{"num_hidden_layers": 9, "hidden_size": 256, "num_attention_heads": 2, "num_key_value_heads": 2, "head_dim": 128, "intermediate_size": 1536, "vocab_size": 1748, "hidden_act": "tanh_gelu", "norm": "rmsnorm", "norm_place": "pre", "norm_eps": 1e-06, "positions": "learned", "qk_norm": true, "attn_scale": 0.0884, "bias": "all", "tie_word_embeddings": false, "parallel_block": false, "init": "normal", "init_std_qkv": 0.0243, "init_std_o": 0.00573, "init_std_up": 0.0243, "init_std_down": 0.00573, "optimizer": "adam_variant", "learning_rate": 0.00114, "beta1": 0.95, "beta2": 0.95, "weight_decay": 0.067, "lr_head": 0.00354, "max_grad_norm": 0.5, "warmup_steps": 356, "schedule": "wsd", "decay_fraction": 0.441, "decay_shape": "linear", "final_lr_fraction": 0.02, "batch_tokens": 16384, "max_seq_len": 512, "doc_mask": true, "train_tokens": 223900000, "max_steps": 13666, "dataset": "wikipedia_en"}
MLP neurons of a small language model. Each row is named by its layer, matrix (up: input weights) and neuron, and shows model dimensions 0-127. Each number is 200 + 40 x the weight over its row's rms, rounded and kept within 0 to 999.
After each neuron's rows, "fires on" lists the tokens most often at its 100 highest values on Wikipedia text that the model never trained on.

L4.up1499,199,149,201,174,209,184,227,196,182,283,169,142,210,189,181,178,176,232,208,185,192,191,181,181,119,170,159,163,198,143,204,200,164,211,204,161,236,197,233,173,208,233,153,221,239,220,116,136,172,185,189,224,212,199,258,177,218,208,251,231,185,198,179,196,211,299,226,205,176,241,159,159,143,188,201,213,232,259,204,201,227,176,256,223,220,197,238,143,203,196,200,206,224,203,213,269,249,182,233,177,231,192,180,252,215,240,206,244,227,197,201,229,208,208,100,149,201,127,174,145,247,236,196,193,219,170,196,183
fires on: "h", "b", "y", "i", "p", "r"

L4.up672,256,187,201,191,120,149,236,221,264,105,222,170,212,169,166,212,286,197,188,162,193,192,190,206,212,127,176,234,265,208,177,189,139,210,211,235,208,197,288,216,179,199,146,170,172,185,194,258,225,201,152,137,164,107,165,227,269,114,207,178,169,231,237,140,192,251,188,138,151,166,171,180,185,197,155,249,176,184,140,234,185,177,193,182,226,117,215,243,212,236,212,245,211,197,197,230,211,220,171,233,157,159,161,230,221,150,169,182,204,97,200,199,178,202,203,171,150,164,258,252,152,191,155,140,274,191,154,307
fires on: ",", " and", " with", " f", " at"

L3.up1268,230,182,247,170,227,144,260,194,199,116,206,147,182,188,164,235,204,222,157,214,243,215,225,263,194,244,253,249,169,214,244,159,235,269,159,169,201,176,231,181,221,208,222,205,202,225,286,202,197,209,230,238,211,220,253,135,226,187,154,115,267,216,138,183,140,187,242,117,205,155,133,218,161,215,252,201,243,207,167,127,145,194,259,213,218,238,313,206,237,190,182,200,179,197,165,225,196,175,251,253,170,198,134,255,190,189,202,215,143,222,182,219,182,156,149,204,158,230,231,159,185,210,244,172,284,235,103,210
fires on: ";", " sc", "–", ":"

L4.up892,192,181,241,181,217,229,228,172,229,163,129,246,191,266,182,275,236,188,196,204,206,151,246,193,257,88,192,164,187,174,172,216,152,182,232,211,203,204,161,180,210,232,165,223,234,171,200,162,224,145,198,104,183,168,202,249,178,168,172,192,190,199,148,206,164,292,164,88,181,185,170,195,204,251,201,193,257,183,192,155,190,174,152,222,188,118,175,106,200,153,164,239,272,234,198,248,216,184,190,309,256,155,181,242,187,169,190,243,236,236,213,277,211,219,190,177,151,71,196,174,177,180,190,245,147,206,132,286
fires on: " P", "s", " p", " o", "em", "P"

L4.up352,213,226,241,196,202,234,239,215,195,139,201,179,194,211,270,222,184,214,182,181,243,220,201,251,237,274,175,210,171,148,159,188,233,251,147,173,168,196,198,215,226,202,233,160,239,210,176,210,242,204,242,191,125,190,224,160,172,204,263,193,195,163,130,135,253,226,223,147,199,237,254,239,193,205,234,148,138,294,192,238,183,178,197,193,103,158,219,201,247,174,133,169,214,195,107,195,182,109,232,188,139,145,190,266,170,196,254,196,223,242,199,210,191,137,203,198,176,253,118,201,214,172,180,234,236,180,238,154
fires on: " tr", " song", " people", " mov", " name", " pop"

L3.up9,235,189,211,259,192,163,199,203,224,179,150,201,224,180,125,158,269,214,180,219,241,160,191,209,288,162,203,151,204,174,137,181,167,185,195,241,244,232,267,198,200,170,183,184,175,203,190,245,229,149,233,145,234,153,222,236,186,160,185,199,207,213,193,130,207,206,206,178,208,158,200,134,194,267,240,148,191,241,193,205,154,227,179,240,226,215,197,224,220,163,174,182,236,160,230,269,224,222,152,208,222,188,144,240,201,91,172,258,193,145,143,222,224,184,210,202,145,189,245,63,221,181,138,172,214,216,144,243
fires on: "%", "ist", "iving", "ative", " |\n", " The"

L3.up521,190,240,288,206,145,174,273,218,189,176,171,214,118,255,132,193,204,159,187,173,205,221,289,218,142,145,176,289,249,154,160,252,139,165,163,193,206,235,240,188,216,306,171,222,104,217,254,209,218,148,221,140,192,181,193,162,235,206,173,254,186,128,194,122,213,243,218,171,187,251,137,214,176,212,229,239,109,223,177,176,239,201,172,283,154,205,201,205,206,154,187,254,323,177,133,200,261,180,268,293,241,156,188,200,156,127,184,178,161,215,272,215,256,227,239,245,179,225,235,205,186,201,169,219,169,119,134,257
fires on: "ill", " It", " This", " The"

L4.up164,240,181,257,232,179,186,268,242,244,149,202,261,227,236,142,209,163,179,201,193,249,149,213,203,261,223,206,209,166,164,157,230,190,239,282,239,214,227,175,177,216,221,203,224,159,168,265,319,204,181,228,180,131,218,197,143,327,153,176,166,187,126,119,193,144,226,204,193,141,155,164,269,237,196,199,184,217,228,175,260,168,204,156,181,211,248,273,224,184,199,113,209,264,171,182,200,154,127,280,231,193,154,124,230,153,178,201,151,173,208,163,210,200,186,177,226,155,222,163,236,163,172,217,246,152,205,171,213
fires on: " to", "s", "ing", "ect", " b"

L3.up332,250,150,194,198,208,252,118,165,221,161,145,95,228,195,86,185,195,172,194,168,183,145,181,160,244,198,258,220,116,219,165,227,258,285,182,169,210,219,200,212,199,245,116,168,219,243,228,222,202,187,163,194,196,312,204,249,199,209,159,202,224,212,183,106,171,190,210,180,141,233,148,189,223,158,207,199,216,211,220,217,252,167,210,215,153,196,210,199,174,205,119,224,184,223,108,188,198,153,216,202,159,177,217,101,166,156,221,214,143,176,159,186,167,219,154,166,200,111,236,229,195,168,226,208,230,173,195,220
fires on: "ed", "ors", "ing", " government"

L3.up1187,215,189,147,166,238,178,162,185,171,200,257,166,187,245,206,249,186,161,215,231,197,158,157,128,227,195,186,204,198,235,263,254,141,231,268,191,214,176,203,170,223,208,191,125,238,184,182,87,224,182,101,220,196,159,151,241,213,174,152,141,222,195,185,195,252,202,154,221,215,202,134,167,212,284,130,204,245,173,208,217,181,172,129,263,198,165,179,213,160,147,239,217,223,179,204,268,265,195,211,182,118,222,111,200,203,178,262,166,175,258,200,260,218,201,152,169,174,183,180,196,188,210,141,252,209,229,225,215
fires on: "port", " later", "^", "acter", " oper", " eng"

L4.up208,167,222,230,201,119,197,119,178,231,205,184,252,176,235,209,225,161,187,195,204,267,261,228,177,203,187,226,147,185,181,320,194,198,224,228,253,234,160,186,108,208,212,160,235,165,158,142,219,165,208,182,232,191,136,155,224,236,195,254,157,126,253,197,178,157,155,187,183,203,164,248,169,144,218,201,226,195,178,238,229,163,244,204,252,222,136,247,177,219,210,239,201,210,92,192,233,191,148,225,187,229,180,148,189,281,176,163,233,140,170,180,226,204,168,184,144,210,271,202,212,217,189,290,248,166,157,199,242
fires on: "\"", "ian", "ic", ".\"", "al", "ist"

L4.up1393,212,188,292,314,197,141,203,181,193,222,206,236,248,181,140,180,218,210,182,223,266,203,280,229,172,229,201,213,197,229,251,243,195,200,248,221,133,251,185,148,197,252,209,213,178,224,273,181,184,169,290,164,179,161,254,203,235,158,194,149,222,158,222,108,153,234,158,215,188,240,202,164,157,237,242,210,270,199,160,141,172,251,239,262,158,186,249,252,251,209,203,220,187,196,216,161,225,188,229,193,218,136,146,259,199,185,222,255,121,202,204,218,211,186,194,212,165,243,248,121,113,267,170,187,159,192,186,147
fires on: " (", ".", "(", " |", "C"

L4.up441,205,226,170,178,108,202,149,237,144,221,228,270,212,247,296,208,213,169,222,215,240,247,228,225,259,225,270,190,188,157,216,116,194,192,217,229,175,152,191,220,207,201,176,181,182,247,214,255,297,153,264,196,226,216,207,178,207,193,192,127,110,152,185,149,236,211,222,182,241,157,269,194,184,237,284,200,137,198,180,208,178,252,220,233,182,165,132,160,263,154,261,143,163,171,200,225,243,200,159,184,192,195,223,223,240,151,212,224,200,241,247,261,212,170,241,161,198,227,183,181,159,203,192,224,229,157,228,180
fires on: "ist", "ite", "ian", "ack", "ran", "pe"

L4.up1368,225,103,220,240,206,174,257,270,204,155,208,236,273,201,184,228,219,230,174,179,198,111,224,218,251,199,147,226,226,181,145,195,133,169,209,236,130,222,229,194,202,224,292,118,241,224,232,245,174,201,277,135,220,192,250,211,162,154,191,162,197,156,158,231,187,205,220,176,221,237,221,240,162,253,242,177,213,198,134,224,148,232,168,180,191,186,116,194,204,253,195,167,328,196,178,118,186,150,96,226,223,164,247,272,127,249,173,165,242,194,186,177,134,218,86,198,216,258,187,182,136,185,180,230,232,165,188,177
fires on: "ict", " In", "p", "ect", "ost", "ong"

L4.up1098,152,294,229,212,202,188,216,175,204,254,181,185,161,218,174,177,217,209,224,219,281,131,208,204,164,161,161,235,218,159,288,238,235,250,171,214,221,178,188,141,234,198,138,211,160,179,111,144,163,213,173,115,182,155,210,258,145,115,143,255,191,229,148,186,221,225,241,231,190,225,205,219,254,231,183,163,229,244,233,146,214,170,218,319,165,163,246,174,207,176,221,173,274,240,230,247,199,175,239,228,172,122,197,180,187,124,236,241,206,182,194,302,209,151,256,194,154,159,223,131,226,262,210,218,208,229,221,227
fires on: " ", " L", " N", " M"

L3.up266,218,170,236,171,166,181,260,178,241,283,219,141,211,168,53,275,211,169,196,214,180,225,210,218,167,123,190,212,194,181,206,221,201,214,251,207,233,175,247,131,217,228,240,200,150,135,195,135,74,274,232,189,205,270,154,211,165,278,181,225,167,198,175,220,214,233,205,138,195,102,191,179,216,264,267,240,163,162,199,209,197,215,201,226,269,127,187,209,253,256,251,262,181,169,194,312,282,172,243,159,175,158,225,228,185,187,261,168,226,182,191,216,162,204,225,245,210,168,156,216,209,131,187,214,179,241,263,242
fires on: "j", "by", " resp", "ared", "gan", "hen"

L4.up1075,156,166,183,182,219,192,202,216,279,126,180,219,185,174,216,209,196,215,214,186,204,94,152,175,188,235,170,229,244,185,132,244,190,220,256,220,198,214,238,161,194,197,171,161,199,231,194,149,272,210,148,111,147,157,187,217,238,117,166,179,276,151,168,161,247,156,233,195,188,197,226,210,244,191,163,196,220,193,166,176,209,117,238,233,88,191,218,209,170,211,216,171,163,197,174,219,237,154,205,247,123,231,210,167,166,228,281,166,187,210,149,156,226,153,170,133,155,183,239,202,121,193,150,198,196,204,182,182
fires on: "ing", " m", "ed", " prov", " T"

L4.up1208,230,187,210,198,229,168,174,152,224,196,203,239,221,149,171,202,198,219,189,177,161,228,194,216,204,181,214,177,132,217,248,178,184,266,209,195,132,219,209,188,206,222,211,235,217,173,197,259,146,86,243,219,197,199,224,172,208,206,177,118,207,141,191,183,183,200,204,237,267,183,204,209,168,226,246,196,268,195,228,173,192,290,207,199,185,185,238,150,197,169,77,263,223,162,191,189,261,138,216,253,192,177,184,147,194,203,170,115,196,167,173,157,202,215,239,223,191,176,189,219,211,243,226,241,176,199,171,255
fires on: "ic", "er", ",", "}", " a", "m"

L4.up583,230,261,234,200,210,165,182,194,195,135,224,219,203,226,148,232,201,204,214,213,287,227,313,247,242,263,158,268,118,184,279,185,261,260,289,207,214,214,207,176,237,219,243,171,87,182,242,212,207,191,246,176,201,151,230,172,169,145,268,129,240,242,176,174,197,154,210,170,152,253,203,140,210,237,218,181,257,225,193,178,163,219,266,244,237,262,250,184,197,177,165,164,174,191,186,186,208,169,172,174,158,207,213,177,147,192,254,144,183,197,215,193,197,188,212,173,200,192,218,165,182,264,284,247,195,187,201,228
fires on: ".", " includ", " =", " –", " ("

L3.up137,237,161,234,185,174,161,272,146,195,211,221,185,149,178,177,247,238,181,203,203,203,209,207,178,215,94,153,227,262,135,184,225,123,191,228,166,258,167,220,251,250,269,142,172,185,184,202,135,153,146,110,228,259,243,213,238,167,165,166,221,164,185,181,205,216,255,218,200,239,221,124,203,164,217,195,182,190,169,184,128,241,176,191,224,171,159,164,163,164,203,188,189,265,174,138,231,228,186,188,267,215,158,191,216,194,181,184,206,198,214,207,247,207,192,284,210,183,210,232,226,200,133,121,245,220,255,220,288
fires on: " In", "ated", "ent", "ed", " ear", " exp"

L4.up764,162,238,208,216,242,195,206,242,196,191,175,211,237,127,204,157,244,193,240,133,237,143,162,158,253,202,211,157,234,216,199,218,195,271,301,160,161,227,190,201,162,243,246,183,240,216,137,268,295,207,224,202,176,244,172,154,177,142,209,145,171,166,207,141,228,223,250,204,236,127,263,201,198,292,233,143,176,249,181,284,181,212,241,163,120,208,251,237,231,139,231,156,185,212,106,165,210,135,176,240,143,159,204,183,185,209,252,182,236,246,89,209,206,140,195,115,184,193,197,152,192,222,151,258,215,223,234,212
fires on: " is", "ities", "ations", "ments", "ts", "ors"

L4.up1275,263,216,211,201,164,146,220,247,182,189,195,196,161,203,215,200,231,222,190,236,231,248,236,239,138,99,171,191,187,220,298,161,277,184,175,191,206,196,183,189,230,180,198,179,190,239,234,198,202,88,205,209,169,197,280,138,208,203,158,183,262,175,152,213,165,297,244,278,243,194,90,148,111,246,183,229,249,222,205,173,192,261,245,258,231,206,183,194,211,131,182,193,197,184,257,203,242,246,209,234,170,197,140,241,207,178,204,219,159,180,212,239,197,201,228,288,123,176,188,144,255,191,209,214,231,181,223,197
fires on: ".", " |", ",", " a", "C"